python train.py --head_dim=32 --init="uniform" --init_std_down=0.00392 --learning_rate=0.00691
MLP neurons of a small language model. Each row is named by its layer, matrix (down: output weights) and neuron, and shows model dimensions 0-159. Each number is 500 + 50 x the weight over its row's rms, rounded and kept within 0 to 999. Numbers have three digits each.
After each neuron's rows, "fires before" lists the tokens most often just after its 100 highest values on Wikipedia text that the model never trained on.

L3.down463:414485520542457550412464540563445436513503470568554567514469529502450551541516507426466489530485470489467470478440480495522482610556593486465482600466502421481525446531533502473500505444545550583458555554538413487493472547510468437506554521455517524476460587538596537422527549520529445549472425546548395482460570469407479447522505464540531413427538500533422500474470442552564590546415454460458491512647526514486483506502472453567493558407417461483563491420469571484556595495502402
fires before: "er", "ic", "b", "r", "t", "ul"

L8.down420:524578450431448590528505517505522445544532563533469503473477410526494517425558570558565476555569488509495539417418452460495554446463515449532486464525523452482484456483461461451417495502486536518445500416589505490421572527583542537500505454440437532472434523553493562548508568474514412413552500516485469461516461548516490452569539449563564465512494490497584547566427552543499453549351498475393471491487465498554454487409545452470578442537550405456472587486615564534491466478507622
fires before: "."

L6.down73:490598534572455471503508484476490564481543524490565469558413424501383534432549595484508507550518494455607571481517493534557471517435563447593462411487470560470480482454529534480587490476427456473500424489460481528535524527470412460457416460444497487506430521465504576461525519466517521554470510491443386484503577457402492546549447431466471459429520464540475502447475396584500518519438501430499471511601592490488488594528541531557495525486628590483486559554553507487586586456455469
fires before: "ow", "er", "il", "ated", "ent", "ing"

L10.down59:703465462543482443516462485510517486405553534351457474527494519428538555445483444486532473513494480482528457508462591556493401542572498461472512538468488562482480486518484508451508516513409586441450537509436493540442552533512504483453474489565530459437477573502530477526525485644509455489495485533578429592442325495496471456565499478587464483524438498485512581425601599475549419504486490492505523471554433516528489530475542451458477565541444531531563491508493494563568485500483541
fires before: " the", " B", " a", " P", " \""

L3.down432:509567506531467450468514495599471466486493437437514477547570442604533531542469464464516550405489431474511537492509491553526549627457483506519492485536610556495544523440437514530493520571521480434507514475487487488489525492412510597591509468415466518554540438486416491527545485430509538567459445527543480434428458508475437506552451555539537545489486580580475558407558407477434444497477545514597405515468553541576431424546401484557531486559506533471463458394506491516534514444491653
fires before: " "

L8.down426:489584567584546555508460468545495510513587497548567481558432534528443509452444480465584493493537471509476477567543452533446528546431499548543564580487492520504528439461482559507498512397498496477522432393604543436423469455509515508378479479440491488440544548460482497521444471449542447496544380534553435523582427414431505548500435461504555445533580424548634503509489479489484461483425540565521458517498496469439396498453569542605555486477520589567490513469545503398463499479483562
fires before: "ent", "n", "her"

L8.down7:409420531485543474448519454577558525501448522465483477509500459501450517423519507384587479604554474445498618512444484503455459529502533472537543531516456474550642496501489468468569507457529508476450464524569506528564514412456469433522428540447518391511436502534475523426479468508513527621453446472528470496457560491526586546468417567497475445571492504573450414551455503522508471511531555444573494529629532570590541529502535507519490489544456436408482522543473598381483567446471514
fires before: "ed", "e", "el", "es", "ation", "ing"

L8.down236:441482456514556541562502521592465440586624476500568522472558395619499440464503470437488578465529461490427415566528532571449499565442501488541553569508421465491489492503479444574482507482491559439590514574494439591519529521509446553456505465477498436491497502615478591447467596500511426487525573477405471510509540543493472530494503431583524577474494499542468462486433509462555442467485341491496551424524474394525467493473462431479532425528508467518527449551519518465601533476487525
fires before: "c", "ign", "ess", "t", "p", "h"

L7.down437:513479423549512474561518516497502552441413530568473550513468527545435520502447389546431517506563561424446455394528536575536481476557442449523523581464420490497426488469555448599520519456514551511557524510430462477537607535458486522434460445576473590564530512547451556597489481548462523517548468407421471487478508472497475453553461526485490524486411445448552518491512536559550529513568481494540556611523490594476574544463362549470397479505525494481503426461549451475573549394515516
fires before: "ed", "es", "ing", "e", "ry", "ant"

L2.down47:522571485514495407558514442551531490601468479445498467495512429519535525513577534452484439623446422476444556555439478495488522457542521576468478478526529548496402495476408527451490554473594503491502557452576540452505452481430508552541512488448482473453397502565504521473471539545487513552461478406524533486498441436425522525495544432477510492452534555612439438485617506509602502424508411488457492577492536498587499471632569559649501464466467478546501442537462524484406498523445454
fires before: "an", "r", "in", "ri"

L2.down379:461489452551478499564474476450427484461486472455463530515533513470494472513502521475492523535381493394489541451500469472669550528526516501601554407566529507497593472505489501537466583499508460553485556439577491512583428475546498528482532447400509427572468487489476496521525432365553580461518458487553527458557534584556560508433465427682565428423596527498419489569470466513546522477513545495520450507436456512519468415508440506571584519442457472467492491435504495473497535512506483
fires before: " ", " the"

L7.down118:474404489500496489499439534566562435474509533463447441524454500488526416504544495428538462543553499552500537566513476470442419522530451559507513531598579609478553524420452438536517479533457512502495504452453491451425458377470481552524532435582477406474545497549486529489449503523566519492430485458451552442537485556441509470562539450440572399553494575571543560479480540502612541462508490505548393477551533529464512425502509434479530550432599554479566542523576648475451459578484430
fires before: " ", "em", "ph", " th", "ly"

L7.down323:532392492530529378521455528502458477493602516491515523461493502522469548535552507467432514464534475543562523512525504502501535508425483571508463458473484568572562524468484351504522439549416505535466602464468467494408510531439511465603543417561528466471506433467475559460515501473472535528491533543551465424466559571472536495561506485472442477550452589482535517468464518411576478516365459588537478569389458568518509445396539466579540474574521563464479473545642461461552429494500482
fires before: "p", "id", "t", "ce", "il", "ist"

L6.down377:511511545438468543473520516525509510413530554451527559511406479516436509560421519523537504417523481535477486508496446494524529591532513525573498463542576590469419449456413541543499524477531488438509485446537553520528500413508490526513485406412520426470529589509463492432499454557523519545410489473515466409497621472546476506491495514536590448594416538542417444522530466557528525546454485427527480491425577518588498488420551487586459497564467455499451590567421585466412548417627467
fires before: "\n", "\n\n", " "

L10.down395:485564474514449368528495507473523572514408463506517517437549559472501467583391499501494499479442525501537470534458524473517438573571535550482373471540450531443413400458422490496547480554478461475494460597556537441519536553520526509553656504424469541514542504543520486557545568602481480420436570467459558437442485509436474500476432497484628562553482541548463581497436544551497530505515388445542500540554462493506456451588503448512575509513554489486500480434531500431486439470525433
fires before: " ", "an", " D", " A", "r"

L6.down457:554509591438433601533417474582596541441574433500512469513528464488523426498465516505459576502405467595474500503476505565425481523596465555550514525521546468484491568544545437497480453545528518465491385450460520453452524607458465573557484425512526494497501453488504532572579442503521509571536567487449480449529477613498546453507567476479373503520498530513481521469494521460598406463379496431470483464548475540476480455539410497431519545488455475525518490632517485466454518609458451
fires before: " the", " ", "t", "ly"

L10.down258:614491591431524475517457492434543509496516435401482534531425538477498559560445519480494481470530529478425537531529493580487474436465424504535511448512634524558428489525539427483480529526526571587465558480552373495523471405495454575586476512569484498523479484490448552618542484634458506466499544470531465468546511446588457495541471478573500519480589500535352514438456468455449499454515497481531446467526485508537497426515461525493432433508600498487573415618455529508455457472520516
fires before: " ", "\n\n", " in"

L2.down410:508448502550426467410415540640419521464543496570469448488500444481397489447457494562557420526578515540553516578473504437578643420450510381557509529537568563470549409510516525479477521568569504588544482556469528519484504443445397525566483532532452539567572500502489463466433512540582495506505463548482480547478538417444540415480443474428474579424482485568434534502475511526485504482457514477502491537467480587526474601463571537489500442492472508532471481530570499452428516446479441
fires before: "ld", "ing", "ed", "e"

L7.down337:467571486478581519511442593468496582548464508555550412523442519510481521468445525534499504411510480620504576453480416460460386465500615535422567443557544507475464434512518454459543517544485494435443589459577558541477444533556557545519394456545534455530566511494611459507500513436501442512536493579544476530461405460509465514484490619502528544499493454537456443462525518500597568518492428528499356483581442483425540412450528538415474499491463553502453455494465521506494538467536527
fires before: "ic", "b", "or", "e", "te", "her"

L3.down232:600520508498403537598520488537543561439533432358518415524589503448532548475576559486423572507529516433497557489437552477517453562493422502572550534441489480531544470447574484568465497466485460486546517476510464459547471507489534481430461514495518539484493521523448442434560525505507529583543474480520456575548466506454541481455391527546547535430478474478473534436529584566519538440381467488563425477508528468565452397465461445491513401409536623603507500418473524526572543498509546
fires before: " the", " to", " a", " by", " as", " in"

L3.down392:657485557483462505475555544488488507437437496565535601444539411528482502507433519519589498500464501504515556482490552551443611561530565497464474579551448398551460573501492504448535466499419510499524425494492486309446542495509451568519463393493496537515578462604458438482496477477522503528487577484539496467552497568447495513482520415504351468537526467461556444525492487565595458484516482446556499590542501503585422517493479466459467422493476503562565441515484515467546518517517465
fires before: "lect", "le", "a", "or", "t", "on"

L3.down303:568529469479390505421497465598485483490523486507483501398519433506549510578481500392454464457428494409395544476551517489634595464480511555627555463537522500523578536495479465596490458523573494482542514437569425519519486532471551542465514478487511485519462428580446450412511489508603488518506532463498446473517466511507505515466504521551459567431538515597486484550523449467513546537417487498597487534439448505517502425458389462555568523463405549540557531470548593407428462482512527
fires before: " ", ",", "ition"

L7.down344:584532487536522499455560480490379543420511562437516521584555421457464472533508593543527445457501481474503491497655439591544568521458491565437496546480449475452469511551432482498517478440509490625494468607548509461467561572437473569536460456460419520518459477568514490394465457494543547594460473527532524575428488498557404516412473531520504576529548504487456506512501490400461514457513578467468552474488466488553485403589524489512484420459499441467489446523442606534500572538499442
fires before: "p", "per", "er", "ist", "t", "m"

L3.down354:542518517495457527533391502538561478512543541524506488502517429507556570591575422547466443384539447541495569547475439438464421560473456482511589475536496498513488533469616456463489479506462408475474503430643470499443549524463529483502542541525504497511435537479497532420611487543450432535503509546506455473475507539403571443576490495564487533504419470575489501436477519537523520490463591578574428475443538504601472433405411491572565526451435496472466497568497456463457534552407567
fires before: "b", "p", "er", "t", "r", "ber"

L10.down505:470526462511536384494516469470458499524515435544548562371505581587564572473511609489587436503482596471520532524452514390456451581506477453482490378537451544501548478468517558600459585485530530416452486460490462388512556468400597440425450524561509529483604590482435543492522527538451528467434438450496485513600479427445532514469548524498495522477461551503472537385431448550544502544514548457514516558550523497545419544480458444486510499450557516477513503483464544514507489512563484
fires before: "ent", "3", "d", "ed", "st", "4"

L2.down509:445518491604475572433552556436428481480540450342587535504557472471462486549467454560499483453487394603532440460478506509496611509519483474475382568529462447519516511442526406508512551510552505475493493471471454513495443496563524541546446508477459491477444495585446519528521560482537537576534514460418420481592417605421485535455505446565441441429513547491546557507577453503479518488430472453425432593530481480452552462533594452471445498560495519535527539482552530486572529527515599
fires before: " ", " the", " ad"

L10.down143:532475490462455535483447472484447444416451497397526572555489474501487534536558424529460539594435602453530509534502465508491550489462473533420407482516498508479464521414451481603468474589577510596478519469592564400525553473487525437507490504478473472480508483498405465518596485459532586484442445494445517580579502511491602518448505504509526552514477499513580510463501466643469615477487397585519397425466519450518451480548506395461611559497491503510511559469543567487478472497541469
fires before: "op", "-", "gh", "v", "y", "ph"

L8.down316:651432481500633497557508462498502490443537507587509514488551608511470523452526524450522459661549519468504514526475478441490508481502572447496453497417458562490557609500574500497495425493454454479451548460460452442494398530528542406540475495563532452523502557517489511544467430660483478452418534379538449488482505428433543424443503524527457519427482451521483522505549439491497554530479574561465528492618507441531553415527443488529537559543482548469453471513495546482538524454511517
fires before: "on", "es", "k", "p", " also", "ard"

L3.down20:507534585609478455459521477524444457453442503463440470575606426503456437551488557536581529539553519566543455394434464545501550553525502479500488526612550528466489518597445562567518502475478460587507503478484470578458492503521507490612445458541516502428464468542479457486505519525478541477470560410452504574563505426501594510558520378477462546478537529436441538414491494527544445485473485384546478475541485420520494367524531485485527456405450453536505494442456506476566574474557609
fires before: "er", "ition", "t", "it", "a", "ic"

L6.down272:560513498461502504552571556528415574514478554460489549534487453450478471577484473347455496404482605419496603544480409546561495553441473479548414526465483533521485539536501501630516434448489495439556492479561507502508478441483482574562523394502545464536582467431474507485492492512434501537535446457527465446625575545538520447494513359591510512512495450500468532496478489498508528526490463517565420456478542560538482457506492534474513474515506501450588425564499552464348508492595460
fires before: " ", ",", " l"

L7.down478:489414525463498539490470459552479532384475495583525508485505532483504541368527563557578543401497547516491543502555482552503511451534539510496528527378424565506609497465498513476525550559486419529567519595446404491476551449486537596511477395381540483518463520495520426513514456578521530531511524495503526561535557548503440411492582477504501437533513456573460500514517508574503479453591574469506330527503503552539454467441527453412507472429478405480502546516433446522426502450528521
fires before: " |", "le", "in", "ic", "."

L8.down363:471622424487481527543457479489499496404457506464488449504519519507545513459532428465545537494470365455534524450505483558532479443546525511470496579536540489437547507606553465453504572453520570433487541477462431497515538515524519598401506497541507605398442604482499450416568574471442522500594531555519483481545503461446542509473507435531435402486505449511424578401609431422415538504507531555397481449553499429483503582491599507512504502526506564530490518514495549462516442493523583
fires before: " the", " ", "t", " a", " M"

L10.down239:449542447452501518557477552531501487585464509692414469580507587561591462522499493476554475456555569439435598526436444459491484528501559520510460468437483483398415502436579488562452537533463464345549501524528515523423391493459471501436574502618510544474528433515440490555517497461525501513493455499454478470567562501515521526413480468572573519549471429549449476568511446498529536511519458518515580523572533538475505459477528484518550517468486530472466518489495413537412437501442578
fires before: "ed", "b", "ot", "y"

L2.down507:483474521447487587402493455512532497563559521484518560499499466439461350575595460553427478449390504598562476532504488495526544474540585536500486518557428499518458530473499506609576544485457535511474524522475411469566547511514426458447458482580565502478522494572555401416497500438520492523407533532471463509488491551497488530549496406501569448421498502401510569475506468563503465556497419485526502508533542463356465485508519382477469548527499391504580556564486504512529579452447534
fires before: "e", "t", "ic", "ican", "f", "er"

L3.down499:574618560456480444435418476506515562612490458479435472523587383513518459458514549631515543581516399484510582559465442531458405527438544501527557465484497537473464498518561528429434437491529513461539529477543571459444501571479511479478461437510500432471520482555439553513516449554497476586545606473458419424498472457545455463554471532453543549433544480524464511522470483486582511464466542622457593502572441445477486462494444514533425556456426505549501495445545487489557583478564519
fires before: "e", "y", "ic", " of", " a", "ay"

L10.down356:411494486553472445516549466522507458511538504478527352482362498482493453467501474478442548472450525550474554554518511481470525487428476566560479491443426534516467554539566516504570464412645577548521549495512422486487599543503400526472492471459533381497542578561525505486579513496551515453433453490497415420428493521520460535435532605516542445582496484445487540572512500573443445448548580462546450521464495505484601457427458511483572502481534556472594599502427516467470513483481540
fires before: "es", "ed", "u", "a", "or"

L7.down298:454501544537549525583523479544591454526504430510492509508475543515441513460506481421495488577418519595500477502438527494409585427549474532587524539544546477355529583557487452447498495358475479577502539488499522528453524528467503495423485582486521469515470517481450533505573602477462493529480451566413520379478541576524503461430509543477575476570472448508543464551419489520601466478407445507449498497538485508501503454519490574479570547529529502381465578456535593498553488449392439
fires before: "er", "es", "ed", ")\n"

L3.down437:502519527517494444440487462462584410506549545548502443521531465502531515569583458484498505511510577426537599561539508469559468571494497517467488604509573424529476445482510477510447494574574518490409493526530567500522544450488536526652492501455442543520447444444533493518470416481590420421471514492433562552483486394492418466517533566425472522513439470551626554534562481598454434478446406500433470526444564484437521534546499470487476543494485556557567420428482412441510507565435484
fires before: "y", "ver", "v", "qu", "in", "en"

L6.down150:522438437491483553431542532548482471590520470479474445554541553465507592602434489445479536482495492375485568520475454590539534514513528519511496527636426555525475585505497442571539460488476478484564525453500445448578491412487526511558468521537576496564466565396460485488433484489504519474477521471536515464488459507510559424459440502450557520565502525580483435413368523456461505472584604397481386498513525510472517444432511578518517571543497559394540478520485474510447572439563459
fires before: ",", " ", " |", "19"

L10.down93:482520525471524420524480478550433368522464501456413524536515512488515535504593483467511518576449575408602488473452554523463534479513564498534543547434589539533549521526467509536414472435500464369471479445525419516541587539488509488449482498547468472446508558480538408431539486575490460565448495535503494451537510407524502509550534480475554436539543610566541445493566438414547463468562482432465546508485512501518457498482449427521519516517445606396430431392487566544577588575532507
fires before: "3", "4", "5", "1", "0", "g"

L3.down508:466550499450567352476480493538482549615514588511474480421473519503501509535506563465501497507467468563482534525483504452555518546464514553531631492563479513554458466559531467517465518523423540571505508565527476385579580520524491553438501413478486446480467574544602469551397471470476476567491525550566409526542395608528501488456517511445483424411390490485437497507424481501473489427560441503536545435468613577436457483520496489514563578535425507541518520526428508472515532463453554
fires before: "e", "t", "ts", "ter", "v"

L6.down354:556511519448574513531432499479542445503524472583488562433443561495472541548473487450454485517504476545588526464497530486485460621425462455546416513439510495494502587540492464546488526470514493481409587571507438579516495402499459437476546476449493520503573488411522532484482449550464516432520537482612461406349511519451444571529500417497624592541507543510467541462476554448437451498510506502467467504581509496596523541542473522566559451456510555547435477451610557472446398499535422
fires before: "e", "k", "ia", "he", "in", "on"

L3.down421:464399486627462503546505535508474400595567427393458538473454488528463590522509551397533493505498537476428513511593484551530503494507532511357462575481499455560441489481436535545431563398450510582507529618462541491498498489532513501549516495568534507518527484560557502431483575438452526468430532564513528565495547451556543529462467494580526422454406500553536461438485532516426439584427468551522550520557419458498545418483466553495488545535467443469517445504423513489429570541506499
fires before: "n", "v", "ce", "c", "t", "land"

L8.down150:572536445489562539451489477565504474537510551510468561566513497515509396474438466394397488471492467559450502475616540454469568472522411529469499497530575554608544465457488509507510472490509567613504365476525594565563575517429550484485443465468525546540545526559528540520574512568473514482476475449520494499501431401507461469475502513550456536500539379534519493484439490562449484433481615437477475548491482473571436535509406510495546480497467443552411536499509372528495528391558451
fires before: " ", " C", " \"", " —", "at"

L2.down142:517479548543523517547507478518472450393477447581536467544532540587525495446452504459489580573586399439479412481583478515522470561553498540561579602512496515509541505526527437449485518515449464540529462547494404406584494495520440524427537492378506529409483524459435468440488570513503501457504480413520446584563472532509464495453490507568455449451500473523467516486499456510499549433525552491382507494436507540570464517460506456493503455530582574465534461631524595531563449585364544
fires before: "ur", "on", " the", "l", "ire", "ew"

L8.down486:499403500525529495492477494514466549474488608482422574414471469478566570561497458413494461508486553450464401521454578549457553511553499574602572525478515450527492588484540498530424419518441501643512496424488455401552481569473470528451437518521474467500544513450484459417497533580515544567564378597448481484454593470538548461507483420574535478536528558532532551543466432472439483489496479466537487502516434543524502489561499581438539372449566475455505494466418555555458482479513518
fires before: "ed", "er", "ing", "es", "em"

L10.down302:465439517477605509467520501586539558457486476689528522445451595564476579487413516471568555511609474579477508557447460497498573487474513445501467525506546464460469495480563471530444463415426475375539466554454536581422498425479511450413451451438526587518507515505554500574474496463473493533532513520514455521562553523513563495587485481464498477488539492538509469427370443487615520510474528457573550514477604493478481413458517548451511462501456480488566569414454499514457498440475510
fires before: "ied", "ed", "ic", "id", "orm", "y"

L8.down308:598536538610457579521537413502479526433481550516455499558421525584423486444547481487634463501491451412528524614507501463460461513546590456470539552585515509473545540495441544501529563417532579536497572461442548451535586551438485533583474566478415403517497467492549514438446547470496495548537331484504458548571450527425480586502446423432508461471480491505469518493417529467458542477442450536573449488491487482501445492542399499545507509507506455422518565526457495540509477476502499
fires before: "ent", "en", "ce", "ant", "an", "ts"

L8.down130:514483478484461453599575635429532476471478443483495504543433492487616520515537528416579557539486537487443490527503489513605503584488516515558546447504507465449426461426467470524583411609524433497497458502515478448570488575526533463474513606478476532480493494567524516411386411548568491471467489458507444532520574497456539439495563530579558442565553536490467448377566495487512417529611457553536506480521480376520481518573477534529556473413514534465464511483472449483439527502472449
fires before: "an", "et", "le", "os", "r", "l"

L10.down129:372529445526562580490442542526547532484496526462501523420541477502530569537479423568489530487573401500536546516511497473495536500465566529533449509441475542499529446569519591565481506463464493432550536393451441412463575468488587559471489531412430477409379511504540488501501519471539594563522400499476549544464521564424594558540482393457441532476515499476474536464558538466511406447402566436457511522511494421551483483425537470459514490468495520580516549569471633487519531448495510
fires before: "19", "202", "d", "199", "200", "n"

L8.down293:478485528423527503460566393521460503446540468522486510512499605469445508522524548578539458525544444460466486491552508486520580421483522604469459463529499463583497514465558534480554482567550608517590605454582601525493480495443492493497500448439550496404499463502460509358531487549552529516513460478451573489561554448479473455479499467447452523519572396567502605530510464569537445498448541528406551427573377459527541481533532478449523439540473403530574539480451455518478454464399480
fires before: "al", "ical", "ia", "g", "ic"

L6.down246:542489472539463563515470529499479495522524539597529511486428410518441508520563491477409505462537535452471444406423575569594551436527525514538520484475484470492440488548563567567546548601578467578393501535534379515496607517474495537502490452486509521508544465527647538499549543549577482524426504439498484498497512468439483406354469443487382592538462524514504444551475563574514454469531466466497517550478474614444464486525463522544516497473405516495493442524490459504412457448458471
fires before: "ion", "ed", "e", "em", "ive", "ions"

L7.down501:445497532437586518417515438563528557424536510509549430534503363470493510521531542591412431480507466429512480512480486511498524554539599470568493484572553517466468455460454510509520431504549448572490417573509529501389559493471564457497431528443434465551465425555528600497589589573507472463487548521461411476537500616406486503429409534516523575515473595514519534572480468482496506458572471539482473524512504511501560492507543459483459471441389562479537527501526515472493588373466456
fires before: "y", "ation", "ical", "ies", "ive", "ory"

L6.down264:464493490486485567513543441531513463440499562523550556553476398513502457528580482556457418553556577500466483440467441533451572459451524577460524468451480410393499451397481433505497588470505502522482479594478504618491446405527492471492516532490538480505493525487508615512477458352563529541470510478457472483526558472569613453507438471471563480438493515447533556516577448488560544491518567415539523386529581468522544443532470560541424525537533438529484557491548518468594527475425411
fires before: "orm", "l", "ess", "er", "or", " c"

L10.down73:446470561590516474552553413497496477479495468558490467512498521441410448561493502511484433459560479571461553480546481566554505432578523558617434500497509557508462450496532518532505518447496465726524559523484501543496573544524514489422512456524436470496497470528462525436515533582488429549590410494452466472534476539426480485508509480509543523477440442487486482424471484588529393441517495458460513371499555516530575564499538562416412443411511602427527526498481471484517507525573447
fires before: "-", "|"

L2.down501:501525548464455486500462486466393481458499455586480585460498455589487458446491523562492383508481485398472548584551535566532543571573519474479486491535433462496511534399442483547477516484509513569571501535453558487529450532491415530447533544466514417447508562561573480540490497507467530520559446523491536486526496532410533425594494464511466474471498466493460555467582503575544527448454452510391470562463646518461555530473490432370401566477574475402530523492413433546561484529457567
fires before: "ic", "is", "th", "ican"

L7.down490:486517549517540537445444496542564446479523501657419491476494429505460603587505460412429453567514533433455486552499421451517531525492474608423438508500520486481442538556545429459520495516474488486570513469450419411472503533527530472480554538456460541532527595595600611469498554471406478546479560467498455474587505581484444456462477454610464443457493497557526479497490574585531509522528483614533576530505482534494436492502518460490409418406451577502492529467508447497533477472459454
fires before: "y", "ic", "ied", "on", "ies"

L7.down244:487556462500544549438468483564520529520530420499457486563468493472511518521529578551580481516436581503558368507428508520506523562476423489548493428498498487554515494490522548501511438505465504466503578460519553529551488513616477423540512392522472405421642559491617440391539526552534512513516553502587525530430398436480557563495527452489420545525556365518558503483484558517438414473456455504490444446563556544484514451486514490489395495541493497518502549566389478501509539475461434
fires before: "ic", "ical", " |", "im", "y"

L8.down276:477445556417484507494447449571474468390524464417490474516490472488591453526511565571504527518520492548552488455497513557460509533547477545511476520539488514519451548557446532465505579451500418608472497493446526538428552510439585627533445510537438451468470462491448551460556532527525468604469555397489504505460484535617503498548425463499512517408451564455520583389490458504562476511482537561456477367599580412493491574552435429544466456489473490514526598524569576462485494494420491
fires before: "|", "-", "port", "e"

L2.down182:579532500453468489543541520485530519399511532574525450487478474509498492523496534509539509370503567476416537513422489518502547345457507515529491471570562462572555396537480532598451447484538589522496461416509479657546582496488431459523455498458496455452426454517512464453562580463500494510531448429571475400499583507465660566503503434472427507498511449572496504517505534522592400474412525499558418572563487483499522469486493585468503460485458524513468506477490564544497499468475483
fires before: "er", "ition", "ed", "age", "ing"

L8.down332:387441440578519502467495519485494465585541527546598432537422545525560472399462462464525513460487507413489497483571503485433521442455442533528430553585511462528509448497485530592466463482505557555569391428495531506429505522462539583520546521499536468504453606516461411513535528526452489462476532438630586450552433493479547496583575504515547458475465455542497502477514516570506388527528378420484572564474538549388489522495458505524528468481530539536492572430451513432444485534571567
fires before: "s", "ent", " |", "ot", "ge"

L8.down2:458482613494473531534478458590561578512533472553496563417562489487635511539406461442471445449564475514447498439423475461385453496552484542468390414452552481542502613522481553440494474458540559566518477494487491562470529465464458474496528521506571546575472447530403424484513516553561459397497514481495469401590468567599521464543508489432425457462453507464561554458441532463507529549522497570505490516569446477561476532472480517545468514477546504481550469499584425563565423554544449
fires before: "e", "ed", "ing", "es", "c", "ure"

L2.down154:475432515577496471482521480473524516463427462503446568493438482635502470516512461349435542484584505549466549479596485470538532470480506448575408513437473445483461555519458526507414520516555493389493534523438442614435455516472508481442523521391581490539418519522493418552428561556579533507497515554482516426532459456537531469537509423552532470511550566538438421527539526449532523465579524533452549502493569451544598496480493571528416552514489482493582451447556582501434461557454564
fires before: " ", "ed", "er", "ing", "el", "e"

L7.down299:490472469586598551523499524478500493514495497597541531438471434466545524592550461467414521545562593431511468449480432480509504608503535466440449567541493444488462543461475488431495479558450548520484542489486520600466442545558442446442534535467552529456490491539580517581508425456538570442466484523407446479486525505476612480510461433538487551489540433461526469487487535461509453425491466404516507514621481581451407553463389516580414528489533487513484510437452513627556463581560579
fires before: "ess", "ed", "er", "nt", "ern", "ish"

L10.down43:542396450543452492480487472533452508497430482548484632539554546519523420514452454471490436434532575529479515465519501423412485606511480431447492526435620510533548508543512457471574527464568514545615521475510555517461531515537495612520535507451562429486524468554603537537507513468483463495454478501364467509542515486562468471431476539521521445483545447433494528477446461598545538506516511570571390555443446423533384447516549496473521505490530438516595539529381492478407484494538495
fires before: " ", " |", " and"

L10.down224:448507513487514572602472512455479499542481487350417426519549574461531513463499541433519501486520513472420505456509510434503502507450481474513609613426433580545465554560549516541499514546495474541539527492441472517527489494507564540423537532471487539470489499567444516468521508379626506522418532542451516539418395400463462489537510544438444496514499464533475590495409497555532440496418608492497553537417538549486517517393497605466472464510533497501486574522547528615575445461468472
fires before: ",", "k", ".", ".\n\n", " to", " the"

L2.down422:437509470526473443460487516568479516485524483411445517472507485487481648546397507531509568510396486471441551499495464443580527643485526556521461511534493526482418501466420488418498454524462384522466516480551417479504470461576511433494502603434527548483474499515475467506473452543523547412530544539487530515527428528431518433510525507486427501420474564449440550595528528551452548485529542450599512580540491510462534500541391565641520474505497489507555504502493636414490421509555474
fires before: " ", "if", "t"

L2.down404:451529499524549550464536451537474587534521484505474488534477498524517649528462493526508424399560465442467402513519452555475464488470464530459528456511591515450554595492460507555435569529493443571490441567510504508480522457517507524482482511447522472476584492562522489434467537472437397506486531466454458418465466476557469575640481534485409534482448494505540506496450611420427479567465513524549550449472474596411456529432504467571600424534620512537450514491552514464506437636456487
fires before: "e", "ed", "ing", "m", "es", "ec"